Part of a small language model's weights: a variant of Adam for these matrices.
MLP neurons of a small language model. Each row is named by its layer, matrix (gate and up: input weights) and neuron, and shows model dimensions 16-111. Each number is 128 + 24 x the weight over its row's rms, rounded and kept within 0 to 255. Numbers have three digits each. A neuron's up and down rows have the sign that makes its largest values positive.
After each neuron's rows, "fires in" lists the words (lower case) most often at its 100 highest values on Wikipedia text that the model never trained on.

L2.gate153:104173136115147112197108106114161145102171143098081143150121137148111132126116100126180128146137146125112069106095114101117174098148178125137117108101135126109135152165127150171110157125159157140092152125138127122130116146144124173104128121075143174103121170140109121087134092133117118150
L2.up153:110118130182137078147136127130100121154126109117107138176129144107171139136120153094137106141123145129117126136113143128173169144144187105122133138116100155148141117150134160122090156109174131122140137141168124144093146101136125096111131114136124144083137151118116177144170120158080140147
fires in: "band", "us", "record", "single", "show", "records"

L2.gate419:110174110087158170129107084122144107121099121111112127152103119149116137133097132067081105162172121084117122163132132114119155089131046118136129158140173131213114132134121129128106140107136107095145112143203103134108132149140135120120122174144154106148136147164144173093154149144142132142
L2.up419:130143132079106110171116082115049108125074107098136123134169151127155154149128143146107139147146117104152113165096125131124100085093136111107112200134159095104133135144112111070122136107086151117163120157124104121133140132156130124104159150098164117112146101141117128081157126113125167162
fires in: "also", "most", "often", "still"

L6.gate297:116137133133176127162128138199166173166131141157127122130137107146121109091105147123115157115100089124105109113140141168115159109133113110112133110115120121145139176114146129139157101084180102157123114150102113121136125131128111142151144104124144141112111095128120135192129125142136089132
L6.up297:124155149142092141123137151104130158104113142168128103067173119134186145121110101143156149066099125125113129113154131147128157103111121131159133102101124085081106137097123129101156127106146148115104170118127085067149104111123116142149130086160133147174118147111128161140138112134145135162
fires in: "tour", "top", "your", "amendment", "tours", "pokémon"

L2.gate166:101106135174134136126133140136110113126089138102154187107111089110102135156116140097127112113123118118122154138147148167121139122123108141160149169112129174122137101165089117111122084093128137071160131103152123151101125121113142105143132167079104101133132167166140169095137132120091118101
L2.up166:133129128148114156118088148152108097104140145109183122135136119166122116120128129084099088168153141125141118155106118106146117140105107154126142105141114127149135139140163136132140128086194099116147162095129146130138099127136109107144111088138093125166120128104109115108110103130086090143
fires in: "9", "98", "96", "99", "91", "94"

L7.gate176:138154133162134126127112179126133116131148138185107164127097077109139107092121139135120159143106151096103149169139135143095149133129153114123101148129141147141108147102143116162146128107103174110126155176144176123096098123138156193101122074193119173111131141152114125097115105130078120108
L7.up176:105106102133138091109138134131142168092100144087133138082128100158120089100122127141132136125161144116110116180138141128135112136131135115108096142161097121142146127151077119139186098138141146124162150140158118147153133169105107084090156113074139175154114143130107104173102136158139119140
fires in: "tour", "temple", "award", "seattle", "timber", "motor"

L6.gate29:104149146119126131142142092154104107108121093133119115116161111104137190194157123112167150136128127122121155139155140172132114119155111154107147167094085120134138170115151105107102126128114134178146088148092147145138113115150118093117151107133135106091199112160159114162149126130112123079
L6.up29:137104096121126143161163139141144124143098164120169142170119121106117098112141136142138144141158090128117124142114105104148098134162114067135124179122136099125126107126148144106173118163138155159106091117098124152137149108136141103135113117130151111161121095115143164103103150110108093143
fires in: "first", "only", "second", "highest", "each"

L4.gate322:100131079139156142099136108108097146138101121119118137150091142081133133115100148105087085161144077106125136160099139121108099137116100140132128110121144117136073104121124102151130131140142111136138085121131164105173129119144121137093153131149129121108129117155136167122131137156100166107
L4.up322:134160095139139134144123092118122140140154176127154152170122122103106111094145107138077141159141099127157107134101114133140128117146143056108089134131154128131131129089170164126122164122095158099158118152126142145132107128126142169154193123146086128153109121156141116118145114135105133073
fires in: "other", "most", "more", "different", "others"

L10.gate336:135119138143114107197134141143123147112100131125131139108168123110142135092113148125109089157155128107158122125131173170135155111167049113090150155126109089170140112140146128114130123094129129142126069166152186109144144140145116185130157102125115146147140143140102161114137134138105177139
L10.up336:118169139101149187123157100112157183167131144093131104111112150131089124145162134133112154134136120160142137123128115124122106092153093152137200146123162083140109144146142125142147131084130093113153138136148136128126096119112089119121102131180114137163185146145077143059117130131128106152
fires in: "has", "had", "have"

L2.gate119:112109107091113126104139104103126121134132109111113097159146104169061118120151137104084085171140130097128098118120099135123149104127122122089164159133155141135143125158117110117109103088161141098173139133095107157141086143075142112132118122147128115121147155142105144131114077111168097124
L2.up119:137145174099128142073130113128126141148139169151114115149155107121136132097073158136169124137132140159155145144121160125101148146116155087124119123159141099114129120116168144089122157122165144136144137148109129163154143109142086149141125113158163116110098127134157051158102154111102144127
fires in: "three", "two", "released", "single", "awarded", "one"

L7.gate99:135163147090102134128130102154083147141097134125113122141155167147070119135093099122144102154128131132131153139129130115164150101104113153091152164157141112091177130134159109113109111073101098131137154172158131133116104124120092085099152100148140096083164152103137128129123136115123093097
L7.up99:147138151107122089117138107094152098099113115167138163102134122178145141119095114122113128173151137135120119173128109131135104094162163087120137141109152132123133114086121125136126135117144098082146109120121104080152135159078168135143076139135134110109138153180169114141145156111152146114
fires in: "team", "country", "club", "league"

L3.gate293:149118118119112113142139146092135133051119119143129176118124094107155092129117175124142134130139142135115141110127146150130100154096102098137110164098189130142131119105122096093146153127122135172135085092135165124136152127095107148143139153119089109171125104160099122081131160144135138141
L3.up293:106141104138167138145142162112144133125166111149119107132145133114096146135124126100129148145129148128125115155087133164090120181178088147114172139079124093113082128133114128139131123138178091128145111144139119094103141144122166117097140057169086104088144175160113140166146121109137141124
fires in: "which", "who"

L2.gate41:132169110112161109138157109132131101105079109099137090153150137154097097139127158103143157137130124128133117121127115116097154078172106171131190119124138100179139121139107061139138105101136112095146125158129171122148111118147132122131155115168098163121146119143109121112089092124146139116
L2.up41:145136150125102155109142083157115144126126141126117124148149163108146136109108138190162123170088128163135117162183131118128131090104162097129106136110120117114126147129114146178075114126202135185108129137138129099111156136184113162137110090134134136113155142124135134120112144142182120144
fires in: "university", "television", "world", "public", "tv", "professional"

L10.gate116:135110110154130134106125086162103135141096149074155149085081086109156152124146137115168160069148130141116114131134154119168139136149129165123167126094159130139141126093111173143143145097147141186104087112131095085123164113143132141109118153138137100119139150124146152133126130113122125139
L10.up116:155155158149096101125137148134112122111112099147115124155133127152117106129121132100166139096130121123121126070118090151118134110154133115102125131089093152133142138113163128097160114108139128129127137123124136101176169098091122096111150100152174134111182119122133099107084132100154145106
fires in: "and", "0", "detroit"

L10.gate364:148103090101106100119102150141127124144066126118164088150142191133130146085104175137141110121172118158120100156113153124137128101159116122137108129139157109149099101110110096140170167095107148144132093159123129095146138118144100126131179095138134122155139120135146140120158121134099103118
L10.up364:150175113082131144117174099105106147134115118127147124133119112144143116124105123145066119115155084146107135150141106106138137169073113116119123155182147122134144121106134152124154134108128134153128135077138083106119114133106089111138144184117142100107140121185128153070118185126156127134
fires in: "is", "a", "are", "seems"